Weights of a small transformer language model: 95.3M parameters.
MLP neurons of a small language model. Each row is named by its layer, matrix (down: output weights) and neuron, and shows model dimensions 64-159. Each number is 50 + 15 x the weight over its row's rms, rounded and kept within 0 to 99.
A block is one neuron, or neurons of one layer that tend to fire together. After each block is what it responds to, as a language model described it from the Wikipedia text at the highest values.

L4.down1456:63 20 58 80 43 37 48 53 38 66 68 67 49 38 57 54 50 45 66 30 83 66 25 40 43 61 51 20 58 65 21 53 52 50 46 49 64 50 51 30 67 35 68 62 63 33 36 41 37 35 63 61 65 62 39 48 49 67 46 55 43 75 62 64 39 49 75 78 49 34 48 83 67 40 38 24 41 37 34 61 48 49 55 52 49 37 62 40 41 31 76 63 75 39 76 59
L4.down3060:56 55 49 39 60 57 62 59 61 76 69 32 40 44 26 77 45 66 90 40 70 41 70 39 47 50 62 15 55 66 23 61 77 52 48 30 60 33 50 44 60 50 55 70 26 17 07 51 58 37 33 81 69 61 16 45 42 92 42 46 62 37 48 44 57 39 68 50 55 53 59 80 38 69 36 50 42 40 60 58 51 66 54 35 62 63 32 57 39 54 61 34 54 36 29 78
Responds to: Article an, initial In. Mainly the article an mid-sentence (an appropriate, an alcoholic), plus sentence-initial In before years or months and an/in word pieces in names.

L3.down377:50 62 34 32 61 61 45 48 65 65 61 25 67 49 37 48 48 40 40 39 57 57 75 87 48 44 28 55 56 30 33 57 40 63 69 51 36 71 44 54 15 00 40 90 48 52 36 34 46 81 65 66 55 56 36 74 45 35 84 51 59 44 61 60 41 36 40 40 55 34 43 55 44 43 47 37 47 60 57 70 60 67 70 53 59 51 80 30 57 60 45 55 71 33 30 58
L3.down745:41 53 54 31 54 58 58 31 81 53 54 57 53 62 70 33 44 63 64 76 31 70 50 54 64 62 21 57 38 45 22 83 46 52 44 35 21 78 61 44 61 34 59 78 63 51 54 73 57 48 68 33 42 36 28 51 39 52 59 69 49 37 63 50 68 56 59 42 53 55 36 54 35 41 49 40 47 46 66 57 64 32 52 45 13 65 55 68 55 61 37 50 66 54 48 60
L3.down956:17 08 50 67 42 52 54 37 40 54 88 69 64 29 41 51 55 67 64 54 74 30 22 12 26 45 92 43 75 50 46 42 68 73 50 52 46 42 33 41 42 49 49 64 52 44 37 66 71 39 33 51 71 75 46 54 52 44 53 52 55 43 53 79 56 48 41 43 45 62 39 38 66 76 43 55 59 46 54 59 51 42 69 37 41 43 57 45 46 39 75 37 59 56 43 50
L3.down1125:19 58 51 36 63 42 37 11 68 50 49 78 35 38 61 46 49 59 56 50 60 37 46 41 68 44 62 32 56 70 39 85 52 48 74 26 52 53 55 49 76 60 51 59 38 42 18 50 56 39 79 37 40 48 23 50 65 56 56 66 41 72 67 89 52 25 29 42 50 66 36 60 54 60 42 43 52 13 62 45 37 45 56 39 44 70 44 90 35 27 68 53 64 55 39 58
L3.down1265:56 35 40 59 54 61 64 74 38 61 46 45 35 28 75 43 73 47 61 55 33 34 52 78 13 69 70 51 24 49 39 45 45 73 59 61 41 72 40 45 39 63 38 54 51 66 20 61 69 40 45 60 33 60 38 59 54 57 31 46 44 28 25 69 64 55 53 55 56 56 37 37 52 61 58 47 54 58 58 29 32 97 79 54 42 52 60 22 24 29 58 54 31 44 77 54
L3.down1457:33 50 57 78 52 47 06 61 53 78 53 58 56 24 45 54 45 66 99 34 50 55 51 55 47 60 49 52 47 66 37 46 37 51 65 58 51 46 60 58 70 61 37 70 42 54 53 55 75 50 71 42 21 75 58 36 57 47 59 35 33 30 50 65 62 48 42 76 31 33 53 51 59 26 50 59 56 48 53 50 42 66 33 28 62 51 35 59 34 38 44 43 66 66 47 48
L3.down1847:28 42 35 61 52 60 65 32 63 67 59 44 26 57 44 52 56 54 65 87 38 49 56 66 70 58 59 43 15 49 59 67 57 52 54 28 59 49 47 64 35 34 38 72 46 60 60 39 58 59 74 32 73 31 49 27 39 51 18 78 58 66 30 49 79 40 31 53 81 35 54 59 51 20 65 20 49 50 51 62 58 50 49 36 41 56 52 48 62 70 47 60 58 41 44 59
L3.down2058:56 48 51 45 36 61 39 24 68 76 46 63 68 70 31 63 45 54 46 68 39 64 57 48 71 70 50 52 57 15 56 66 44 64 47 75 61 75 44 60 42 48 35 51 70 52 52 33 50 43 58 57 54 74 46 64 51 53 59 85 27 59 23 62 66 64 35 63 62 26 34 51 56 45 44 44 59 48 79 56 58 74 46 59 47 60 68 66 60 37 34 52 40 56 31 84
Responds to: Modifier slot before noun. Determiners and pre-noun modifiers opening a noun phrase, especially an, plus first, most, ordinal-number spaces, and opening quotes, e.g. an upbeat, the 22nd.

L4.down1318:43 70 60 71 41 58 44 45 57 47 25 46 57 25 40 45 69 60 35 51 37 53 16 37 37 24 74 49 89 22 82 39 49 67 55 50 66 50 55 59 53 55 34 52 43 75 51 56 53 52 57 72 46 28 50 48 48 82 40 42 76 56 28 23 58 39 61 42 51 53 32 40 43 40 43 64 67 43 58 43 43 31 51 49 42 48 61 46 49 35 58 47 42 48 69 60
L4.down1774:75 62 69 49 56 68 58 43 64 56 05 63 45 38 55 54 53 50 46 67 49 44 60 47 75 31 52 60 44 51 53 70 62 51 65 59 42 43 77 76 39 50 70 75 68 63 32 84 53 55 50 52 46 48 47 51 44 63 37 26 51 50 43 50 43 71 38 54 43 61 40 71 60 29 49 76 56 45 30 65 34 57 63 69 46 50 61 42 46 59 36 65 58 66 59 45
Responds to: Location and time prepositions. Prepositions, mostly "in", that introduce a place or date, as in born in, headquartered in, taken to, or sentence-initial "In 1840".

L4.down1698:59 31 27 56 47 38 89 66 39 41 25 48 52 51 49 57 41 75 64 45 60 85 47 30 63 41 51 57 41 28 31 82 33 47 52 41 50 44 61 43 18 48 31 37 65 38 48 37 57 62 49 42 71 33 40 48 32 42 29 43 48 55 79 36 73 46 62 42 76 50 57 70 44 41 56 30 47 60 28 45 38 52 69 67 76 44 38 62 64 34 70 71 57 32 23 46
L4.down2856:40 40 35 23 41 44 34 49 33 11 69 28 61 53 68 66 42 38 53 60 51 31 68 48 47 39 79 63 46 55 59 27 39 61 35 29 61 36 69 63 51 39 44 58 46 51 48 49 52 51 57 21 55 62 57 15 69 29 59 46 38 28 39 38 61 63 28 48 37 44 67 23 68 64 61 26 44 22 47 34 31 64 69 34 55 16 54 49 62 53 49 38 46 54 52 24
Responds to: Before a quantity. Function words and table separators directly before an upcoming number or amount, such as "grow to", "up to", "there were", "length of", "as of".

L5.down689:67 56 50 58 66 31 42 51 54 36 24 64 37 21 55 52 53 22 25 39 42 34 63 35 48 49 34 65 39 58 59 51 39 54 63 62 26 41 51 82 64 60 67 36 65 48 70 43 64 60 42 45 36 55 51 35 51 65 56 73 39 49 74 44 55 78 32 44 32 47 56 44 58 59 30 59 43 49 42 93 60 47 49 54 77 19 47 23 48 25 36 54 61 64 50 43
L5.down1718:61 41 18 42 42 24 20 67 46 58 00 68 41 51 40 66 59 73 57 63 49 39 67 34 43 41 39 53 62 50 48 30 46 47 72 34 31 59 52 38 64 75 55 67 36 25 74 47 54 52 32 54 69 44 49 58 41 77 62 54 51 40 57 55 44 77 28 75 54 72 83 42 99 78 31 32 39 53 44 31 65 63 52 53 96 61 70 43 21 61 43 48 62 62 34 41
L5.down2087:34 65 16 46 41 66 52 52 58 46 44 33 35 38 70 71 41 50 75 51 61 36 73 38 46 51 63 47 67 36 50 50 52 73 58 57 46 66 44 47 61 75 49 50 57 46 16 97 88 34 23 42 41 64 60 39 70 21 48 78 34 46 44 40 26 53 54 59 50 24 32 65 26 31 41 59 50 45 57 26 55 58 42 46 83 51 63 46 31 66 22 39 64 54 39 64
L5.down3015:51 40 53 70 69 66 52 81 48 49 50 62 60 40 64 35 20 67 58 52 60 67 18 33 33 39 53 54 57 27 28 56 21 58 45 62 50 30 45 66 51 55 41 54 53 38 37 49 71 67 62 37 56 46 61 43 69 66 50 31 59 67 31 28 42 50 53 75 57 52 62 30 44 37 62 60 72 25 51 78 50 74 35 59 45 29 58 37 33 44 44 60 40 67 48 37
Responds to: Preposition "in" opening phrases. The word "in" (sometimes "In", "from", "as", "some") opening an adverbial phrase after a clause or verb, e.g. in 1943, in charge, in accordance.

L5.down820:37 50 71 39 58 47 49 70 59 30 32 44 54 55 32 44 26 32 68 68 60 76 45 35 45 32 59 66 55 66 45 30 42 37 47 68 58 64 44 42 65 66 50 45 38 75 45 45 42 70 29 66 64 38 53 68 81 41 43 79 51 16 53 42 51 61 32 53 53 44 30 48 51 54 49 64 49 49 56 38 65 27 41 99 84 69 77 46 49 64 41 79 46 24 16 41
L5.down1499:52 46 51 84 18 30 43 55 52 69 78 58 06 80 27 50 31 37 54 44 71 48 34 26 49 56 52 50 39 43 50 29 58 60 54 68 60 50 53 48 64 60 28 41 70 24 52 29 44 56 39 33 58 45 84 48 47 35 24 30 71 35 29 35 53 69 36 44 48 94 58 47 91 53 89 50 13 54 67 20 49 52 51 64 73 54 57 76 56 44 93 28 34 51 59 50
L5.down1719:57 52 64 60 47 21 45 32 51 58 58 66 48 47 09 17 45 44 55 45 35 33 38 06 31 45 54 49 16 51 29 56 77 30 60 52 47 54 62 51 33 68 39 48 39 59 64 41 40 57 52 57 63 75 47 47 50 33 31 43 37 46 45 47 52 52 49 47 68 43 72 39 38 26 42 42 27 34 20 61 73 00 43 59 86 59 74 51 26 48 45 51 65 32 56 38
L5.down2000:68 37 24 61 51 14 63 74 44 71 30 65 50 47 46 47 53 75 15 33 58 61 48 31 57 52 53 44 37 31 13 52 56 75 45 30 62 57 16 43 35 50 47 30 47 70 78 66 53 40 61 46 34 78 30 55 62 64 38 55 41 74 54 35 48 18 52 33 58 66 56 24 37 57 75 44 62 49 59 59 25 60 62 54 40 65 34 59 40 46 53 44 62 48 60 59
Responds to: Subject name endings. Final piece of a person's surname or name standing as sentence subject before a verb in biographies, e.g. Balderson made, Fasano posted, Presley's.

L3.down17:37 59 35 70 48 39 48 42 50 38 19 45 36 21 46 53 42 29 52 35 19 72 43 54 65 39 43 41 71 40 42 54 42 41 58 70 57 60 49 64 36 23 61 59 82 70 33 71 45 33 36 44 46 70 53 54 56 50 58 61 35 34 49 64 43 32 31 47 74 33 37 54 23 39 33 49 42 61 63 41 39 75 75 52 66 34 58 48 36 50 63 67 57 90 53 41
L3.down179:43 39 45 52 61 65 35 79 47 57 29 31 62 47 53 57 67 63 31 43 47 44 66 41 65 33 63 14 51 54 49 64 53 53 40 48 59 55 40 37 29 29 49 60 40 73 05 40 23 41 51 62 44 39 35 61 53 41 44 54 46 51 60 46 75 64 39 35 30 39 40 69 41 34 43 50 40 59 39 65 46 37 45 42 59 50 43 68 44 61 34 48 54 37 36 71
L3.down295:31 55 55 41 56 54 50 44 90 42 40 52 51 41 46 33 43 58 59 50 24 77 38 43 52 60 45 21 52 58 55 71 50 48 72 40 50 51 54 70 51 60 67 42 60 57 31 36 57 27 42 45 52 65 41 55 37 53 43 25 92 57 51 44 49 48 64 17 37 70 20 43 58 46 54 37 52 63 48 39 51 43 63 76 49 39 48 53 45 30 58 57 30 78 57 50
L3.down918:40 44 76 47 47 48 60 56 70 57 40 47 63 62 50 50 41 49 50 31 44 51 46 41 74 48 38 39 79 43 54 41 47 53 69 41 82 60 48 36 58 55 55 60 44 41 59 48 21 20 56 38 52 70 48 45 49 56 38 26 29 28 41 70 34 34 48 64 66 35 55 53 38 48 37 40 70 68 29 29 45 40 73 54 63 25 49 56 45 37 52 73 48 64 67 46
L3.down1353:65 55 38 57 46 30 60 37 73 45 16 35 60 63 59 70 58 34 56 82 60 31 43 61 37 63 46 49 39 64 45 61 64 52 75 51 51 73 40 51 76 72 62 64 29 74 29 70 54 57 35 47 66 28 38 50 52 71 70 50 61 49 45 52 52 63 52 54 54 71 14 17 32 56 41 69 39 51 64 67 48 47 45 51 52 20 40 33 71 24 50 63 59 63 48 45
L3.down2023:40 35 60 20 18 51 52 63 63 31 26 67 34 53 46 59 66 34 60 66 43 40 51 68 38 61 55 39 49 70 63 60 46 38 40 39 53 31 47 49 41 52 54 57 65 56 55 61 37 55 60 51 36 46 52 44 51 31 46 53 31 67 44 53 58 65 51 45 68 42 38 60 59 78 38 52 51 42 40 36 35 56 59 33 52 31 37 43 47 54 52 56 59 30 29 52
L3.down2654:53 71 64 40 38 62 63 50 58 65 41 43 44 59 31 46 56 51 81 62 41 39 58 77 58 49 56 41 47 63 50 58 53 54 57 53 50 49 37 51 69 51 36 56 43 50 15 33 47 42 54 70 55 38 67 52 74 73 35 50 64 52 47 57 47 40 56 76 36 50 26 48 58 57 25 42 39 58 58 58 73 50 39 30 44 39 42 78 18 63 56 53 48 49 41 57
L3.down2954:48 28 44 69 57 63 55 54 19 53 63 43 35 53 20 49 49 34 28 40 47 46 52 80 73 72 61 70 61 28 49 55 20 64 70 29 50 52 44 44 13 70 55 52 39 50 42 60 23 72 40 32 41 50 56 38 56 64 65 65 47 15 29 48 32 46 64 78 46 80 43 30 51 64 70 44 53 42 38 65 50 55 27 66 50 50 34 65 70 45 24 48 35 80 33 71
Responds to: Multiword preposition completions. The second word of fixed phrases opening a clause, mostly to after According, Due, In addition, Prior, Owing, plus of in Much of.

L5.down647:42 24 45 58 43 57 49 64 36 37 45 56 58 41 43 43 44 43 64 35 58 56 66 50 08 39 74 52 53 52 19 62 55 60 54 50 64 51 34 21 50 43 34 66 27 53 25 67 44 39 65 44 36 53 58 71 55 64 56 27 62 26 66 68 75 68 48 61 40 24 23 38 67 84 43 37 43 59 63 22 41 72 89 49 50 50 46 51 33 52 63 41 81 64 41 59
L5.down1729:49 41 40 56 28 47 40 52 47 38 50 22 23 43 47 66 44 47 74 27 41 51 36 33 29 59 77 44 67 53 31 50 51 82 61 47 25 36 53 35 73 59 45 48 58 81 41 17 34 54 57 74 40 75 56 56 73 60 34 54 56 40 61 39 45 36 57 46 60 47 49 04 45 40 42 45 61 49 46 59 32 58 27 50 44 33 58 37 37 72 41 61 64 38 33 42
L5.down2412:68 53 11 41 97 25 56 43 57 76 63 59 55 31 66 89 52 47 88 05 40 56 12 46 51 49 27 41 52 48 63 40 53 51 64 47 72 74 37 74 75 53 63 72 59 57 26 56 37 44 53 58 39 60 24 81 23 77 34 51 31 50 39 50 43 23 75 66 55 43 43 36 62 52 52 54 25 50 63 35 49 36 76 47 48 44 41 47 52 48 52 37 48 37 69 35
L5.down2543:29 32 65 53 70 45 79 54 44 56 62 50 52 16 48 54 44 31 62 37 34 18 29 20 22 59 56 42 60 50 32 60 37 50 34 37 56 49 49 44 57 69 41 77 52 45 45 32 45 46 47 58 78 38 31 49 48 55 44 39 65 61 54 46 78 58 41 37 49 43 51 70 70 56 67 44 49 48 50 80 46 68 62 21 45 42 37 54 50 22 52 47 47 38 61 48
Responds to: Indefinite article "an". Mostly the article "an" (or "An") mid-sentence before a noun phrase; weaker on en dashes in year ranges (1920–1921) and first-name pieces in lists.

L3.down68:42 39 54 51 37 56 55 60 53 36 29 46 50 58 70 67 51 75 43 57 67 51 56 57 38 72 35 35 59 56 72 80 56 54 67 44 45 57 61 51 69 72 79 49 63 29 68 65 44 34 48 17 22 50 45 49 55 47 37 34 40 46 74 56 43 74 47 55 36 19 64 44 65 34 41 47 46 45 65 55 50 51 42 72 66 39 30 37 54 48 49 65 64 71 81 55
L3.down1583:25 67 35 62 37 79 63 59 43 76 41 38 53 56 47 26 46 58 48 35 51 40 82 52 60 38 46 45 40 63 54 27 64 70 20 60 28 47 68 55 40 39 67 23 68 53 36 55 51 49 52 55 27 45 46 36 32 39 48 43 64 89 52 53 50 39 27 29 61 58 68 62 59 61 54 54 59 66 34 60 44 37 39 73 79 69 78 58 60 46 45 30 60 54 85 61
L3.down2325:76 58 57 71 61 65 58 37 56 44 67 44 40 46 58 46 05 35 59 59 59 41 27 30 52 57 58 39 33 27 54 46 56 73 52 53 40 47 64 56 44 57 49 64 54 43 76 43 72 49 43 40 42 33 58 59 65 40 24 27 51 50 20 65 60 56 32 43 42 45 54 46 50 50 39 49 48 45 59 44 21 51 47 52 56 67 64 64 48 35 48 56 51 38 47 46
L3.down2626:66 52 50 67 55 40 59 41 40 37 53 55 63 40 29 13 33 59 71 50 42 12 34 45 61 65 44 47 70 59 40 70 54 49 36 17 36 61 52 55 30 28 54 41 49 76 54 62 62 65 79 35 62 58 53 35 45 39 22 43 40 50 65 54 47 55 64 45 27 41 27 80 47 70 28 58 57 81 52 32 32 44 42 46 46 64 41 27 64 56 40 67 23 68 54 64
L3.down2846:44 45 39 40 51 28 46 56 69 63 65 85 47 55 74 54 43 53 35 48 41 83 69 84 60 60 30 60 44 19 48 36 47 54 58 49 58 45 74 60 45 71 79 73 64 50 54 62 20 46 64 62 51 63 57 69 75 46 50 45 28 43 34 57 38 43 66 31 56 31 73 22 41 49 69 92 54 64 65 62 39 44 62 64 61 62 92 52 49 72 64 36 39 31 48 22
L3.down2869:44 48 60 53 99 39 28 69 40 39 58 27 61 34 38 48 51 62 72 53 70 33 52 58 52 56 72 25 54 59 45 45 43 36 41 34 15 32 53 40 39 83 44 41 94 48 66 33 70 60 58 56 63 80 57 51 66 32 43 66 60 57 45 37 70 67 35 35 46 47 56 31 50 52 50 48 35 47 69 59 65 35 45 41 31 41 49 44 50 35 59 45 62 73 62 63
L3.down2887:50 39 47 40 62 80 74 60 66 64 85 62 71 76 49 47 37 68 55 39 40 39 54 58 32 75 50 48 50 64 49 73 23 54 40 07 53 55 58 47 52 52 83 52 24 39 54 39 69 32 28 43 49 38 38 42 73 46 42 40 66 58 31 42 66 61 38 42 54 54 56 66 49 35 42 43 64 55 64 62 44 51 52 27 39 47 38 48 52 64 49 54 43 55 60 48
L3.down3017:32 63 22 07 66 37 38 61 20 51 37 07 29 61 65 68 56 48 27 54 46 23 29 32 75 37 58 37 43 70 31 63 60 41 56 47 24 58 36 29 51 51 51 42 49 60 61 75 22 38 32 69 51 41 43 35 78 45 33 65 37 39 55 50 49 45 46 66 40 51 36 53 36 55 46 34 39 72 22 37 49 41 32 80 36 59 58 66 54 38 42 66 36 39 76 56
Responds to: Noun-pair coordinating "and". Mostly "and" (sometimes "/", "or", a comma, "of") right after a plural noun joining paired nouns, as in traditions and customs, Signs and symptoms.

L3.down331:51 54 36 49 53 75 46 87 58 72 52 36 31 60 62 45 39 46 62 38 63 51 48 34 46 51 63 24 44 51 54 38 58 75 53 80 38 64 62 47 69 45 48 49 54 48 53 51 60 38 32 68 24 58 69 54 60 43 31 73 15 48 41 56 63 62 35 37 47 49 61 73 30 49 41 22 52 54 48 73 64 38 66 42 62 32 40 66 35 56 53 64 55 45 52 83
L3.down476:32 65 51 65 76 42 69 73 56 91 47 54 30 53 57 74 54 35 51 95 41 62 68 46 61 53 50 45 51 48 52 36 33 33 40 50 67 18 43 27 54 54 23 58 33 36 52 55 46 58 40 51 55 50 59 61 60 53 36 69 41 33 31 44 51 83 48 60 48 49 47 68 44 50 39 86 55 24 34 45 60 38 73 53 54 54 35 47 29 50 50 56 78 68 49 59
L3.down932:69 68 65 67 38 61 64 46 49 34 56 58 49 43 28 49 52 75 34 79 66 44 65 45 38 52 64 62 72 47 44 52 62 57 52 24 30 40 35 36 45 49 46 50 50 40 42 56 64 86 52 44 51 77 26 46 64 49 13 49 34 27 51 50 31 76 47 62 61 57 54 29 44 68 71 41 62 67 28 69 47 59 34 70 57 44 53 68 36 35 45 40 41 61 51 25
L3.down1069:61 59 64 22 41 50 37 66 63 30 52 48 45 39 50 33 19 54 44 52 56 50 37 65 58 30 61 57 62 42 45 58 58 66 52 65 27 29 50 37 68 41 50 59 63 37 57 55 32 65 54 50 50 64 45 50 52 20 47 23 39 67 44 55 56 72 76 72 33 79 44 57 28 63 84 63 34 50 47 44 58 52 42 31 61 43 45 52 27 42 65 41 66 34 47 52
L3.down1815:78 69 25 47 62 39 35 45 49 48 33 50 16 24 22 67 53 49 47 70 54 44 45 55 46 66 56 39 42 33 64 43 42 52 44 63 36 55 49 26 39 32 40 64 39 66 60 77 57 39 40 43 49 36 38 57 50 78 58 23 62 44 53 18 64 16 27 40 21 54 42 56 62 61 46 78 83 50 48 65 39 49 52 71 66 51 52 47 38 54 35 51 52 52 70 36
L3.down1857:36 56 80 48 46 60 75 38 53 69 44 45 32 61 44 42 55 53 43 55 64 77 40 57 34 44 38 55 50 18 78 57 53 75 51 61 71 55 60 15 41 46 44 44 40 65 50 57 62 35 66 54 47 57 25 34 56 61 18 23 48 65 38 68 66 33 70 49 57 26 60 56 39 39 59 53 45 30 67 46 64 55 35 53 34 82 65 48 80 64 12 46 49 65 32 82
L3.down1876:42 49 82 47 39 37 44 53 35 43 84 44 55 29 64 38 32 69 38 80 36 36 36 57 56 53 34 45 27 77 65 75 47 34 42 54 38 61 38 50 48 39 78 65 52 74 62 45 29 20 52 48 44 62 57 64 35 64 76 35 53 49 46 71 60 37 67 70 38 49 49 06 30 62 63 61 53 50 57 60 46 31 49 36 42 32 64 59 38 20 50 33 25 44 68 48
L3.down2220:53 52 42 47 77 32 40 64 44 45 30 43 38 55 60 42 43 64 43 64 29 69 57 42 81 25 57 67 61 46 44 60 35 40 81 46 54 24 35 56 42 56 49 25 59 63 49 73 42 49 28 48 21 31 44 65 58 61 48 77 20 40 43 52 36 65 67 50 89 31 80 54 57 43 80 49 44 55 59 35 44 47 61 77 64 31 56 55 40 83 36 25 72 35 42 50
Responds to: Locative/temporal prepositions after participles. Prepositions such as in, on, over, at that begin a time, place or topic phrase after a verb or noun, especially "held in/on", "set in", "focused on".

L5.down11:53 63 62 56 48 45 43 42 66 63 34 34 43 44 47 48 36 75 45 38 48 64 43 50 20 58 27 64 45 28 54 70 45 56 56 41 79 18 52 44 53 55 50 47 61 33 38 53 39 60 37 52 51 48 40 48 72 77 54 46 22 63 30 74 42 36 64 43 47 66 77 65 34 26 36 36 65 46 39 45 32 73 74 56 49 45 22 70 58 78 33 62 55 18 46 47
L5.down1541:73 49 33 55 43 39 62 34 40 49 13 51 82 51 43 42 44 47 62 52 62 50 71 45 18 49 34 39 63 77 32 49 58 45 58 53 55 36 75 43 41 56 47 15 54 43 47 38 62 57 52 52 19 40 64 70 38 51 83 61 22 73 26 66 54 64 58 52 70 32 50 32 51 56 35 68 39 55 51 62 43 46 52 35 54 57 25 62 58 61 43 37 29 57 50 42
L5.down2811:46 20 30 57 40 54 22 47 64 63 76 48 86 57 58 67 33 56 59 24 42 60 63 11 28 43 63 43 58 58 73 55 37 46 43 60 41 50 50 61 45 73 59 48 65 51 48 56 48 65 59 68 59 48 71 40 37 44 44 68 66 54 64 37 54 66 39 34 55 58 58 58 55 43 66 69 59 18 50 67 58 56 35 82 21 30 43 62 71 47 51 46 49 31 49 04
L5.down2909:17 35 76 60 31 59 62 38 57 52 54 78 61 39 45 32 41 33 37 30 44 30 61 53 57 68 58 49 66 57 61 58 55 40 68 48 51 22 71 56 46 48 33 30 59 60 44 66 46 56 59 55 69 63 71 42 45 53 78 69 48 59 47 30 47 37 57 39 38 72 56 51 40 52 58 72 42 21 73 55 40 58 47 69 41 46 79 80 55 38 60 57 52 39 41 33
Responds to: Descriptive list connectors. Conjunctions and commas joining descriptive adjectives or phrases in a series, e.g. "uniform and widely shared", "morass, with", "tastes and".

L4.down1043:68 57 79 40 63 55 55 56 62 65 45 45 58 56 40 29 33 42 49 49 57 53 38 23 45 27 64 35 43 70 94 30 15 72 49 57 31 48 50 50 65 49 63 69 19 46 73 45 64 34 35 50 71 31 16 48 36 27 67 74 41 47 74 29 39 37 68 60 61 38 30 46 70 56 40 47 50 44 57 65 55 34 63 39 60 42 64 27 52 62 30 30 43 55 55 75
L4.down1577:47 99 57 65 45 29 31 42 56 73 89 39 50 39 57 40 45 45 58 71 34 58 51 47 47 25 34 52 62 61 72 51 67 42 60 43 55 35 23 57 72 39 79 08 59 24 36 62 46 47 34 58 57 40 46 49 65 32 28 52 62 57 54 58 24 42 46 62 41 41 40 62 70 11 54 79 51 43 66 64 48 13 26 51 34 54 28 31 34 46 59 41 57 57 36 36
Responds to: Coordinating conjunction "and". Mostly "and" (sometimes "or", commas, "|") joining a noun phrase to a second item, as in supplier and customer, fire and water.